Weights of a small transformer language model.
Architecture: RMSNorm before each block, rotary positions, no biases in attention or MLP, untied embeddings, normalized queries and keys, capped logits.
MLP neurons of a small language model. Each row is named by its layer, matrix (up: input weights; down: output weights) and neuron, and shows model dimensions 0-191. Each number is 500 + 25 x the weight over its row's rms, rounded and kept within 0 to 999. Numbers have three digits each.
After each neuron's rows, "fires before" lists the tokens most often just after its 100 highest values on Wikipedia text that the model never trained on. A number after a token or word is its count.

L4.up155:488515477486503495532526496461489499473527509526480511520526489508510550506525520547499458458458523504523482474476536503571456514479514505522490465478486465515515515470515504484476480478483530509533493508511476455498501530513446510560536475514478502502497491453512509473514505493497520446517494481483502530495537551496539479511524503497514511489485500532529481522534514489495492518515522517475549480516467493507535535498500547457432516525502510487460480524483496522449490495525538481437489499509508499526532492539526510487486506470428516497519458492493493515505485509532508501
L4.down155:513505497539504486505514492537500478433472479485522493501517522450519483516515431487441511493522510532498529497497499522466503524516524510557472483496497475498475497495486486529511440543477493505502479517471527526462515492496491525464471515478527543479463540492461517487511533503501478539497467523485498503533482503522485502533486516487521512511493493483520516454556500503523476500497510500516513506529476490504434475495527516469495462447512474490524474524463480455545506504483477509554515500513494485530486477509462464518519460501570502511470472475466479475507508506488463511
fires before: "," 30, "." 24, ".\n\n" 8, " and" 4

L6.up495:502550500484475522472535490492506482517526470498492496501496482486480469492493560530483498512502518471512546448502490488523486510453487488490500518541491523534527499478486513510481516495518521504540476532474489524528537490502512509529483512516495534486494502493453529497445500465486531518488526515449482501516474474475434477553493532549471523514461531481471484483477459526494463498508498517499552497538524538519499500510408473471504501492469494493497483509528494497530475532471511484472503487499557488465506481506495469507474492463503473486515474553504518513556499473483510510
L6.down495:518522486495465544505492480495492491496439501500485507504486507527508516496482500486510480464466491532477456504538538479481519489506469542506502508496527518498494483442498508505471496537490530500526481514486495547477488500458488506490554473531508487520498464540490486559497511525475453530494537490475524492536464484486458533483511499454457530525475496540450491526543512517514466494476515482483495547466484474484489518479466493455511536520472476552484526481498524523504499500506489507492505490537515508499514496506445509450483507499491486494492464461503485559495517483475435547
fires before: "|" 54, "|---|---|---|---" 7, "|---|---" 4, "ame" 4, "o" 4

L7.up264:511529525483491495514520523477554503481496548502513498520537468509499506479480527507495512473524475517503498535497500509529517534540514439533497458494512536583514512504532485498490493518500525500534483529506503446468503502502486488536517517494482501489475486515508478504511451492528528516508464406514464497489516493500505511508544482500495530545493499520490480541466498486511464498525482450502501553478510500510507477510451545508502491469478441484457494506485550523481510516515501472492473458473494472521493482516480540503477492457483501531518464491488512514548517488543494517
L7.down264:484514506494504513521491498493502473477492497473542495525496509465491486495489516557486516477493501520481473497501478501492486489476478462500463505475534514538488456518542436521508486490501546489509501509489483487480473460489487560531483503462531484519542472508540501475523492492464515499517568462506510520482450470501516494513518524528546539509520446479488543531497491525505469541487506488564509496521540502496548431516481508537448558488501472485497512510512453554490518495510528480506510480484452477477522519485509488514549489497505508506477499493504499471503483496504471529
fires before: "20" 76, "19" 23

L6.up567:500507504496550509509509529485534496482484523492512479537560481493488564517519519502503504525515468517556507522506481494553453561498522518565487477494493518500527531508545489524511541495479544497502502504430516490470487525563513530524527547519539491514476505482487470537481490509521506520495478452485504501500477478497510525539520439510511504492484496512498464524500521501501526512505483474537508489484493500531502494529473539500523493560507494518506524479497533512464501501464508497512476535467469497485516491522467516472491505483476485501518482529505491555545498492538547480
L6.down567:501534534467502502487480490468505491511483490513521479473460497501499506473476486500520533491478500525466522518507496483532500463513529513492494506498532500499545449459528499516508493509526529471511514499499508494441471482488504516489514488495507473476520480525525507525496472500491529448511559451475466478514453514480490501512523550521455483526530436496511521508519503464548434493510526473517491545551504512483516456516472488521473544479463458455491490499477442527506504520528513519500498520462507500505540467502478488495470525520511492513506487542502535491520455463536464519
fires before: "20" 62, "19" 20, "7" 4

L7.up527:492492515444520502497547466474475494514518557466488496503507482537450504483495500513533463507523493499561531503486523515519487484493535445540504461477519477526510501513534513456519498486489516476513470486476511496472522499516467536536518473483481484547476493510534505523496474505501546516514476451480463497497492527464585496520491485517498506524468521545490447481511519493478491492510493450493512528509515474542518497535505514522495509494494515459453552487475518503484526478531514497450478497500468510526506511556526510489488524470481515532487520544477508490525488492532501480
L7.down527:508483531468483558491508488555504463505455465490505469501487526526481506510511493531478532512483507511493492498506507471466509474471451492484475513510537515491505494477534487522552494470497537470535511493446518529494500513458496522456491561494481475470480492521487503529491522536488530539496541469546545535504464498524452499513477492504528521473461457513508525514484523541527505511504519524516460460512520476504479485542502557520454522471467520477484524515509513513517527531466532500496470471489494478495510478522514483472514502526509502447471469480495518521471459494472489489
fires before: "20" 32, "19" 27, "ept" 13

L6.up22:531477549475480495479537458477511503464536521505496491507502491530502484496496522507483470507501508523516523525538504495496463528513485477561495476499504516520519518526534495499471507489472512508514490472471475467499477492470493518521514521512451493566442480472482466544556517501506500515516461474516523514493505480500542493538540506499459476525494509455528493533509514485476494530506494489509519495516555484530528491531459564471486519504532530471481487507491565475485482554494496487452482512485466478503487496536496481535482495493490526500513475487447488555508535521510521462
L6.down22:499528542517486527543463489489507511525467484499557501491489530460468475477485504522529488566516502503506482497472448451530529449491495505490478517513548538532522463478517522522539527490504474467498506532522539461485481485490522542474505540509489502528502487476507443518478503450483502456500515482496489481534431478466485499515512525465474472477552469484487512507498473463543468484497524473485490518549515506517542463488503496522487497519499492510524471511491472523482524468493515505484504484504506501509524496497454470463465484500466504511527541520476492511525470497520519516
fires before: "20" 27, "8" 8, "25" 7, "19" 6, "2" 5

L6.up615:467539478473487492484485518486485537531513498465504528509495449507449479516475532531456485494482514479489505478505538584510520499488517486510489515513529485526577496502478522507519506498525490515541493513507484526474532471469452500523493489512524524490504484516492477519476519466495531484456453458508506490505481488480515542530500495550507478561496553510518494496509446475448486484470505543505536492488494486499493532537486438495477488487486528456550510512494522490498484516499505484498508521460522511479503455507495510512527492489525519475485519517509510507564516477538478510
L6.down615:476482507524515536540488505477551473491480480485515434486512481516518482483510484457528463495480485540480521528520538442526505551546516468517459462492489506529500475448507490489538505499452485477502470460509514483492491515430513524487499503560498460523534529521477557498553491479512501491480523485498475523477479492487485478497488515486514525512486522524509509503488481535513468489549489481475500515496517492496491530471513497467520505513464495475500465516526509503480522487522514529513509456510542473538501532479480468485458553490503476502469491456503457511505484485488534509
fires before: "|" 37, "-" 12, " the" 4, "|---|---" 4

L7.up53:511526494471522484502483532484469464493513500490553501490468507504488546493478504507504501489518476454550487463490503493521472512436516521549466467497499468497543561477466493521483498497502453483529505499494508473505521510499521512492491509536493520506483499488519512497460470499508518439463503526524512522520519498512496450512574479518508491544487539488472495517494483531474493516533461457442516496535481496538496526544448548485511544531502517468463510504469543474512513529533509521497510489496509503494488479521518465470534513485504483510519476500503551503493526484542478479
L7.down53:491517506497514561546505496485443499496460524484492502486516506492478513520498499523522496548484477500512506519497480518507487475466479511543485534516530526500530511511506482507496522497512533519522526507494550525477527492529477547465486493495511464509484471510502476508492459528469504472519568484499472548486446484504472526490492499453540527473524486537482521485460514513487548498525470536530529513479549497544522478498491470539470497475497501490491519477526543510531455488525533486464509521511431464477487494520531499521465497487512538479510554483529471499492505461471510503
fires before: "19" 23, "20" 17, "0" 9, "18" 5, "8" 5, "9" 4

L7.up390:453456454543480473508511483493468505469523485536508498514457540536527496501532513569476530453511493501483462487514520518501488507459515501530505480507470506513513506485507502544459490488506498533512511546536485491470463525481472503559442498518497513484488486478496508521483486487503499530476446505469515484495533531525539472497515479520556456542472500494522470462543497527543465519531495515512502511519551529517537543536477523489481508498473477470489546482491518499489501495504483483500508502494533519539517483505484500505490532482483479548491488504531531519517466527492516525
L7.down390:541474468532488475498463504522525501476538522486509485534549457508565513533474492430474503504502512563528506548513496512522466496497551479431555489492503488520425482490514506502506473471449491525465515516500507497488501497477511481489485505504508525507492526504459533444494509519525481514531520489489504510479481480504522492495495500521517513480511517529497490507478556497502497525499466533482513506512535499517482488463506516509461510481491496523481466507511513485519505486520496464508505508488461498527494434510550525506473497526512544518471487518477456471454506502469473532
fires before: "," 22, "." 15, "\n" 11, ".\n\n" 7, " and" 6, " in" 6

L7.up381:479492478471489479498482513468533476442544490551507468514484507503508531529501498526497527524491507517482456516508503496507451564485535483543504481464481448510502494483480495487475495463483563468524501516500512491514483479469548502534512519494484478500484496459491503497509477537486505512533478505530472463483486520490524484511502495524455431498462535524492489476497516480480490537524507497462514508510496496544491521515503561453462563495502488477500470512464504488508506523500513475468498475490540507514545445528463481529518462481472480469522518501480495529487511534477510514
L7.down381:483478473506476486485491498500493514495487488453510511482515481433490529504528498467454535470513512517568459525470541480522520450510482509444491464503491551509527482496503521483493493519473489551509493482493526474448514479525488505479467466526528511451479514504527472450502502526470513548479491531478528516490499513521517484505474533509506530483524444468537547489513492501514478496509533506544471511506536496463475462477481533493476464497511498531531507513470494489499507458505502495516494536507485506544485498504485498497494502468512529541544491540493457504485457459518510526
fires before: " in" 16, "," 12, "." 10, " of" 9, ".\n\n" 4, " and" 4

L6.up331:450481444505536488480531501497498455516537488493503481524473482481501515505498551506480511488492502495502505498509500490513509474495519498537495471528500499487519497513539523490512491527499517571506477516499485468451474514521487537473477509502489489507528487500537487534492486496506563481438506493456481488539526537467500487493475506522485503515516538490498501492482535494466497507499444526490539544505489525498524520521431486510507500500554496508499492503500539486442488541537455479472490502494474517446500412521497488509498527520503466457503463528513527505513492528459467499
L6.down331:512462513523521512510500486491508509476523531498491499521518510515531524485520484507500534513494478556501467556469481502496469471450467461453510468480488478543507454506492505491486464485534513475487483463504508501537497519520459547467499474505509538501518487479581505505502509489486521492499502514481494524478483524487505505463516504500535530506492462515477527486487467522489485457468529486478488501468502468444480519486520523483514485497483458474495474483487518498504520474502471510497486482484486500431503504532472493542548450497540504497507486498490423475535456471486447536
fires before: "us" 14, "als" 14, "ach" 8, "ab" 8, "ision" 6

L4.up649:504509535511508505563507527427498468480495521558513508531499459509509508521525503481509465453452478490526478502501504527551479545496532536513473492472496465474516508436503490519497529485470537503546492473507490501455503474487484500550524484535483484523503549516518513482493507510541542455490506489475462494485541508487551564535523486521512529485500496538489503517478510504497494504505536486523519456479502492480532501514460546461468534535478486472519501504485535493482501486520508495505496504496487511505521488488493516480464498488483517538496458504473487561510498493476517478
L4.down649:491513481495493501512523509538465496459515457461470509491518513467492486485529476497426516440499543514494528504515546471479482499493486495498521501503453492523510521523479511470491447503493497498485487494503507513480476493498496514510476526514468523468465516450512484499516479476482490563477489514500501480503472516524507510498499498491509478528471515467534471451522501529530465529512485457518470467526481543471508509484562548463480501477499454485486496504464476467492513499493471488514514514509493495545525485517469460537505482488482487457492437457513429452516481498471502508
fires before: "," 39, "." 14, " and" 12, ".\n\n" 8, " in" 5, "\n\n" 4

L6.up614:499527510449516503500567507473509481509498506496488482504467521489457485438472479525481524495534494475527521494551507512527490506524489499510460479484522456499512483520547507457542485494458529533519507497502486491494535480479508532536528446503427528547499455484498497510482475516487492477495500463522484504495523544506485473486504507487500512525505544513477504516458475515457488521525487514481501519510528481551497501561479466509495493463495475465467504518491491476482507483513492498493500506464449510509524475567538535527504495499483521506522525486467556505546527489489500515
L6.down614:498512510487495515544487484497508474444488448464507510484476543488540517503527484518466501513526520491485514537470487478541490486516477498474451506460571517513501482490520473520488450433489552476477515487515553502473497496523499542519536518487502496506534501515496457521512463501540513527499507474501485490452457492502518489497533526521502536497513497497466506483483515493521491519487462510497502491534473513466500518482529590519474516478490474489516518496466552467495481483484528508512495491475495494490454497444463476501523507492473520462509503504509476511515474517510452460
fires before: "19" 43, "20" 22, "b" 4

L9.up48:526505540472484516509494501474508485484527505466474454530506483502525516480525491493453472474517512495548493488510480514497493553491533538508502518476480501532514522499507504494481509472536482524538507515524506440488484547496508501549522504494520512496483532473531500516461470483487492492507496460518492461498534504491528510493538442521510528483497510537489525475545553506520482492541533445488541502518492492519498567516459571467512514515471525538472507489490478452481518504515510480491521455540483509524513502511492539489455495492469490481468447533486502513480520497454507509
L9.down48:502493485508559469481492508444486484487501492460507512522518528504494511520514504524472493503537486563540538488492548477449452516470510513488524454504517451495505505507489479545479508496515550494511506515501497523467457514515509503507499533470522492475501536475529475471541457513452535497452505511505467524538470492501475481514509532565504509475467484519526476498495493510515480528514459530547517521496455512520479462500532549466455496515489461487453461502525508496482485488537505487522471502490493494497461477497485514524512494543531526509505478482462502483480470510510504524
fires before: "." 28, "," 24, ".\n\n" 13, " and" 9, "\n\n" 6

L6.up668:515487530479496502502490517473484506527537537481523525478474518478477546501502518490529511502530443524488496482488467506500518490479491448497466473485503504490491559483539491469520500502456524497537514558489491458505527504503539514517486456513478510502447485513493536504518462514513500487467530478511487502483491529486530467498570470475522513517490506500500466545499482483482473484521511477462499500500518450507506495555489538492484499519472517486490507470468519417540533492535514494468497495481442507485495496537495500465503498460489565507538482508477502520532508467530523491
L6.down668:504510479497452512518493460493473474514463482414503505520483502508492498495499447495511541531554494521511520492481480469541453462481496476493494510513543554500480524530518531498555471464529498482535482485483528535462512501518483549483490559479502520525528511489516544531510524558515494511474479495530548523485459476495529502492514491497480521490492466511470522472505482523488486510493543511473478475479520483478529531493518523534469486484467471494520513520498492565533496508547514486473510509497480495508502499507525493509533520511482513463521508549511488476533470513471503507
fires before: "19" 29, "20" 24, "18" 17, "15" 10, "16" 7, "17" 4